MLP neurons of a small language model. Each row is named by its layer, matrix (gate and up: input weights) and neuron, and shows model dimensions 32-159. Each number is 200 + 40 x the weight over its row's rms, rounded and kept within 0 to 999. A neuron's up and down rows have the sign that makes its largest values positive.
After each neuron's rows, "fires on" lists the tokens most often at its 100 highest values on Wikipedia text that the model never trained on.

L3.gate649,216,199,177,183,212,244,200,175,199,189,174,142,243,254,174,196,206,193,228,262,219,356,179,200,244,196,104,139,224,215,201,144,161,242,223,158,213,177,277,245,267,176,130,198,162,129,286,200,180,191,128,204,198,263,162,181,214,218,177,155,238,165,135,111,230,254,171,177,101,207,157,140,165,217,207,230,209,218,233,156,177,210,139,206,176,259,175,262,206,201,161,176,174,239,136,189,194,216,159,207,107,303,147,197,222,173,244,267,223,239,169,254,233,201,192,197,237,132,247,210,238,196,137,205,205,201,170,191
L3.up649,168,221,145,160,213,164,133,172,158,238,171,217,206,189,219,168,230,220,175,211,223,236,183,187,146,147,197,206,176,285,136,102,199,100,180,256,193,139,174,208,212,266,251,242,242,183,245,162,251,181,237,237,161,177,97,174,237,274,228,216,143,229,112,189,260,184,175,181,212,157,146,197,182,222,175,238,170,238,150,159,217,189,174,211,192,264,157,175,210,172,172,191,184,235,252,110,118,123,251,187,189,246,203,212,241,139,197,213,275,251,178,169,167,190,196,156,187,230,201,169,320,116,148,211,157,220,80,172
fires on: "h", "il", "ay", ".", "ild", "o"

L3.gate358,234,178,173,180,246,195,221,181,225,261,218,180,187,234,250,263,128,249,193,231,226,155,158,209,237,231,222,158,135,203,165,201,191,199,171,193,178,140,184,220,222,201,103,251,148,266,145,211,246,195,174,193,170,220,167,100,204,220,219,223,203,221,174,155,207,223,145,216,173,172,207,345,196,183,207,185,215,200,204,147,200,193,238,239,229,192,188,230,127,262,191,199,124,189,169,289,165,249,226,115,207,155,194,194,181,189,165,250,158,200,165,207,215,132,224,168,235,181,227,171,211,218,219,237,138,307,154,234
L3.up358,187,173,180,196,194,209,148,227,217,162,239,230,188,270,211,234,160,144,170,174,181,253,206,219,189,185,201,182,234,190,235,233,256,175,153,190,245,182,189,231,164,280,176,200,181,260,188,139,157,214,182,188,148,243,186,221,210,202,234,301,130,244,238,157,143,212,244,164,216,198,224,227,173,210,171,228,109,143,140,190,152,256,259,236,283,154,125,180,181,193,239,181,214,158,231,109,220,154,174,236,238,232,273,243,141,160,194,275,156,204,256,224,156,162,218,196,231,105,155,253,226,231,189,166,154,288,170,202
fires on: "er"

L8.gate431,199,140,243,233,248,154,267,213,221,258,175,228,230,278,208,177,235,224,223,130,226,164,173,232,252,151,275,231,219,225,257,201,210,218,211,219,250,199,211,235,279,180,152,261,158,169,211,287,189,224,185,166,157,180,184,142,202,123,273,191,241,236,270,222,77,211,219,237,196,191,197,226,164,147,253,197,263,249,122,180,186,225,192,279,222,174,185,239,109,165,215,218,200,204,107,198,226,208,165,191,246,198,195,164,157,242,174,197,132,260,174,220,211,192,198,74,207,159,178,105,212,149,217,163,250,211,264,202
L8.up431,137,190,179,103,222,227,240,185,249,243,252,185,231,266,179,216,141,205,118,235,189,251,143,208,172,128,220,175,196,182,202,179,140,232,182,225,183,199,180,191,182,215,281,283,155,192,226,211,130,194,137,200,132,221,145,203,279,184,288,207,223,229,200,209,179,261,195,239,254,199,207,147,228,229,274,221,176,95,164,94,264,205,185,232,181,228,144,213,161,240,203,200,176,259,242,182,134,155,194,147,184,175,210,285,156,164,248,189,193,229,198,196,205,208,247,157,152,238,192,209,142,176,228,184,195,159,168,173
fires on: " man", "en", "ow", " Man", "oman", "er"

L3.gate308,129,171,207,233,177,201,234,169,197,136,167,187,178,186,181,177,217,277,197,166,209,194,248,239,205,191,181,211,218,169,196,179,222,238,301,215,204,89,157,250,195,170,211,209,240,227,222,235,70,252,225,281,198,224,186,214,164,266,140,207,189,209,187,184,155,223,234,193,182,237,156,268,196,204,221,232,295,202,243,154,256,240,231,163,174,137,242,171,186,205,167,230,293,215,198,195,170,212,301,194,207,199,206,199,221,218,204,250,182,203,179,145,159,232,177,192,241,296,205,204,178,248,162,218,204,196,245,206
L3.up308,196,173,197,208,155,174,159,210,242,223,227,252,150,223,129,218,260,177,182,156,187,216,116,247,207,131,214,205,127,209,183,271,226,188,182,184,210,171,174,147,172,123,190,177,153,183,226,192,199,246,253,233,138,209,168,123,122,275,227,184,145,208,188,202,206,186,212,270,201,145,115,223,238,219,224,215,221,208,200,251,211,188,184,202,264,185,197,94,171,177,256,151,179,171,235,215,212,141,163,214,199,227,202,205,194,230,195,154,280,207,169,159,247,140,196,207,246,213,162,190,235,224,175,236,169,224,226,159
fires on: "ber", "1", "2", "at", "rit", "9"

L5.gate742,164,196,252,184,213,212,119,296,118,208,260,191,188,169,163,264,127,249,243,180,166,242,255,236,180,232,174,131,166,218,170,165,190,228,285,198,126,251,259,200,221,164,131,180,215,236,198,173,110,165,216,201,184,216,223,189,188,177,237,271,257,178,264,171,207,189,137,284,237,202,187,305,192,175,173,185,211,201,150,182,203,185,185,165,216,189,188,159,141,226,233,212,260,175,160,252,180,209,133,259,155,170,170,269,188,160,211,247,243,192,190,165,240,211,198,260,204,238,140,240,167,201,158,206,204,210,206,218
L5.up742,158,261,211,149,212,158,125,241,133,170,188,174,240,207,155,131,195,284,165,260,168,194,279,206,181,211,249,207,194,163,219,183,183,164,170,171,191,295,213,273,240,229,183,171,219,234,219,201,212,290,237,234,133,172,173,181,172,214,183,162,269,189,196,119,199,215,233,233,172,175,179,242,259,187,185,247,202,264,181,145,171,205,195,179,257,183,170,215,97,236,214,219,212,163,103,214,207,193,172,255,204,161,261,236,206,195,146,280,219,179,160,189,233,210,180,231,217,232,222,139,188,181,191,258,145,220,191,220
fires on: "s", " a", ",", "n", "ast"

L5.gate739,177,157,156,235,209,143,207,249,212,185,195,217,173,164,138,198,250,198,173,208,205,210,196,205,220,227,179,169,191,230,178,275,134,187,181,151,238,250,226,180,281,245,253,245,146,214,197,203,152,207,218,185,204,175,170,222,216,206,145,193,212,227,115,194,250,230,268,252,182,241,168,179,205,237,253,286,174,175,264,154,191,155,236,175,230,107,169,234,195,172,215,234,207,200,163,181,150,188,278,188,231,178,231,232,173,189,146,252,211,247,205,230,213,232,239,277,232,257,202,158,202,211,219,268,172,160,219,156
L5.up739,129,205,198,183,185,163,167,247,259,140,152,259,177,143,163,184,214,237,165,253,216,220,229,193,242,209,184,197,219,281,166,224,192,247,203,164,130,172,198,200,224,220,224,177,233,205,139,148,226,250,162,257,183,171,195,257,235,220,180,200,193,222,257,199,167,192,139,263,270,183,202,154,177,170,216,263,169,200,182,169,173,191,234,262,155,243,171,156,215,189,203,181,209,146,158,236,226,223,119,225,284,220,225,216,198,218,203,234,240,200,199,236,268,327,157,267,200,223,174,238,251,253,253,182,205,208,219,204
fires on: "at", " s", "h", " Sh", " sh", " wh"

L8.gate70,184,204,216,214,174,127,241,220,207,185,207,238,177,233,152,210,155,249,217,203,195,229,156,245,169,149,202,166,240,174,157,133,186,130,221,242,69,186,146,185,236,210,164,223,209,254,249,264,216,210,209,230,242,172,244,263,220,227,240,249,163,267,220,205,131,203,118,309,162,198,189,193,211,199,267,192,176,237,120,90,196,164,141,176,264,186,161,158,191,235,211,257,273,195,177,202,172,232,215,207,187,167,220,175,183,200,179,194,206,213,223,158,165,220,213,182,171,233,231,145,194,194,189,163,274,208,193,251
L8.up70,197,184,307,158,138,164,158,207,264,171,195,239,184,261,180,163,181,215,150,269,209,226,154,232,181,178,174,140,194,238,165,256,231,265,239,229,224,160,218,198,173,138,155,238,150,196,145,190,196,222,227,206,197,170,147,201,253,301,174,193,179,159,221,216,213,191,147,212,192,215,213,214,209,177,170,184,163,235,272,177,221,191,169,151,242,213,253,220,181,176,231,146,183,281,222,227,214,226,236,268,203,222,212,170,240,307,243,179,228,155,155,119,180,161,156,246,228,185,218,178,228,194,218,218,160,163,146,145
fires on: " an", " p", "1"

L8.gate497,126,202,218,248,217,244,222,295,222,195,256,250,304,169,180,247,178,202,179,159,153,141,200,254,200,177,137,233,274,118,174,186,219,175,256,230,190,172,231,234,183,197,202,184,198,236,167,241,200,171,217,251,186,227,211,238,260,193,223,159,179,215,198,186,249,221,146,120,280,150,203,137,248,176,248,190,201,229,222,176,249,147,147,163,249,303,231,332,248,197,213,207,216,142,193,230,142,198,196,275,195,175,253,182,219,205,206,193,209,218,209,175,229,181,163,277,207,151,163,217,234,247,161,207,206,197,239,274
L8.up497,190,191,225,173,260,223,230,206,167,140,235,200,201,212,132,209,164,216,247,213,233,187,195,219,271,216,249,160,293,198,224,165,190,208,206,263,220,195,141,229,194,211,151,233,184,173,176,153,173,204,129,197,219,185,230,190,220,289,203,140,150,193,242,212,172,205,184,229,241,212,189,142,160,152,162,200,180,140,206,136,227,180,148,190,152,137,180,209,208,179,234,209,257,213,237,146,128,240,187,133,204,191,187,229,208,182,167,176,221,161,211,240,208,158,121,125,189,257,239,257,105,206,118,196,162,303,178,175
fires on: " ", "–", "-", "as", "2"

L2.gate332,215,130,233,198,123,145,200,241,171,217,207,182,213,230,140,227,144,199,208,232,196,126,178,237,203,208,202,150,156,161,174,250,191,177,248,207,199,220,178,198,215,231,238,197,183,194,137,111,269,144,222,198,201,205,150,197,226,179,173,271,169,202,180,196,245,211,148,126,240,168,193,171,207,139,187,198,180,215,157,224,189,238,209,253,268,145,160,144,193,185,209,275,200,244,152,167,176,205,268,201,250,203,234,172,157,253,129,212,188,149,197,131,202,134,175,160,255,185,222,214,232,268,215,170,198,218,219,192
L2.up332,180,208,167,273,120,194,158,279,254,158,191,109,270,191,197,245,203,88,182,172,205,210,162,195,198,181,245,228,116,170,160,189,267,161,266,205,249,192,255,266,243,135,146,221,208,242,152,199,202,183,136,187,153,202,211,240,232,180,175,243,188,231,200,215,222,140,195,141,143,195,191,189,159,199,230,180,247,217,217,142,278,194,206,233,195,133,170,204,156,185,234,290,234,227,202,292,222,138,195,224,248,251,240,211,220,143,176,240,130,167,252,278,191,192,268,205,191,194,191,249,157,182,196,131,211,180,201,188
fires on: "er", "ant", "ect", "ection", "amp"

L7.gate254,155,247,239,243,228,200,179,267,148,208,198,193,208,234,208,207,203,202,245,235,200,227,191,222,208,219,224,160,139,216,229,250,213,207,232,190,121,163,189,230,130,169,164,162,189,246,99,175,140,231,211,213,201,182,189,121,245,218,203,217,191,212,229,174,173,199,215,206,253,117,180,217,199,271,217,188,182,252,200,204,180,252,201,190,166,245,204,170,168,223,253,180,228,199,202,243,215,162,214,226,191,187,156,151,199,206,215,174,198,239,216,292,259,141,201,97,243,160,194,208,110,284,138,168,166,188,239,219
L7.up254,154,183,173,184,172,234,259,230,156,207,232,177,263,217,181,176,145,210,203,232,245,220,205,224,233,150,200,177,194,138,215,240,267,198,186,192,145,186,182,217,232,221,181,200,249,188,280,196,220,221,235,217,126,202,175,151,170,168,210,127,229,237,180,229,193,167,156,193,205,256,190,210,159,153,197,252,158,190,205,263,217,247,239,141,188,233,294,171,146,136,196,160,195,169,154,222,279,210,116,204,253,132,133,197,278,289,139,274,197,203,167,135,177,286,190,201,188,211,196,278,209,192,188,253,137,183,169,153
fires on: " between", " count", " at", ",", " is", "ast"

L8.gate280,292,202,204,213,217,151,125,210,217,172,273,192,200,169,221,204,190,209,299,268,166,260,257,184,166,203,239,172,165,212,198,237,200,182,229,176,209,219,240,184,233,183,178,235,228,188,198,168,169,172,188,201,236,235,202,200,196,215,162,180,182,170,191,172,222,152,205,216,257,164,249,203,210,150,202,266,237,188,214,176,244,197,207,133,161,55,179,270,142,210,240,202,147,252,166,215,189,193,147,157,171,204,225,180,216,201,185,245,206,172,167,247,289,252,209,201,248,273,178,226,209,193,189,232,224,168,173,77
L8.up280,206,117,223,228,197,182,198,151,201,182,209,169,243,188,206,188,210,161,183,250,224,222,215,159,230,296,270,182,266,223,207,229,290,225,199,170,179,166,205,180,196,278,211,303,207,163,109,144,231,186,236,212,210,130,217,206,240,212,236,212,189,205,161,188,228,227,181,236,228,240,184,194,219,187,212,227,215,219,248,210,190,235,215,213,170,296,224,193,159,219,222,271,196,301,176,202,225,163,166,158,81,228,197,247,137,273,157,154,227,196,133,252,177,250,193,230,282,277,226,207,215,219,235,154,242,174,215,221
fires on: " sh", " −", " Sh", " cl", " +"

L8.gate414,238,253,195,236,219,165,208,175,173,169,229,266,180,225,264,291,223,190,236,197,164,258,209,173,227,178,149,96,177,205,254,201,148,165,212,173,283,207,256,257,254,226,106,218,289,242,213,220,230,278,231,129,216,186,191,253,221,206,185,224,205,220,166,176,133,220,136,262,201,191,212,173,253,155,264,176,122,202,183,188,198,192,190,150,233,189,173,225,247,223,251,236,253,186,219,255,167,271,148,181,193,197,193,213,198,203,130,180,228,164,219,153,215,241,214,161,178,223,254,124,162,141,176,182,208,173,164,215
L8.up414,187,208,176,184,253,184,157,156,195,164,270,248,237,146,243,173,227,244,160,211,192,169,199,326,239,247,157,207,225,175,230,168,178,206,234,245,178,205,266,209,152,180,187,225,208,197,223,140,181,182,146,260,230,215,218,135,221,233,214,227,171,192,139,117,164,132,225,303,183,191,217,251,173,169,229,172,197,206,203,117,172,137,201,137,155,173,215,140,155,239,176,166,193,136,192,185,191,192,208,209,210,182,244,215,231,173,301,219,230,248,151,150,243,160,195,239,185,227,198,242,245,247,206,217,183,213,196,253
fires on: " an", "igh", " K", "c"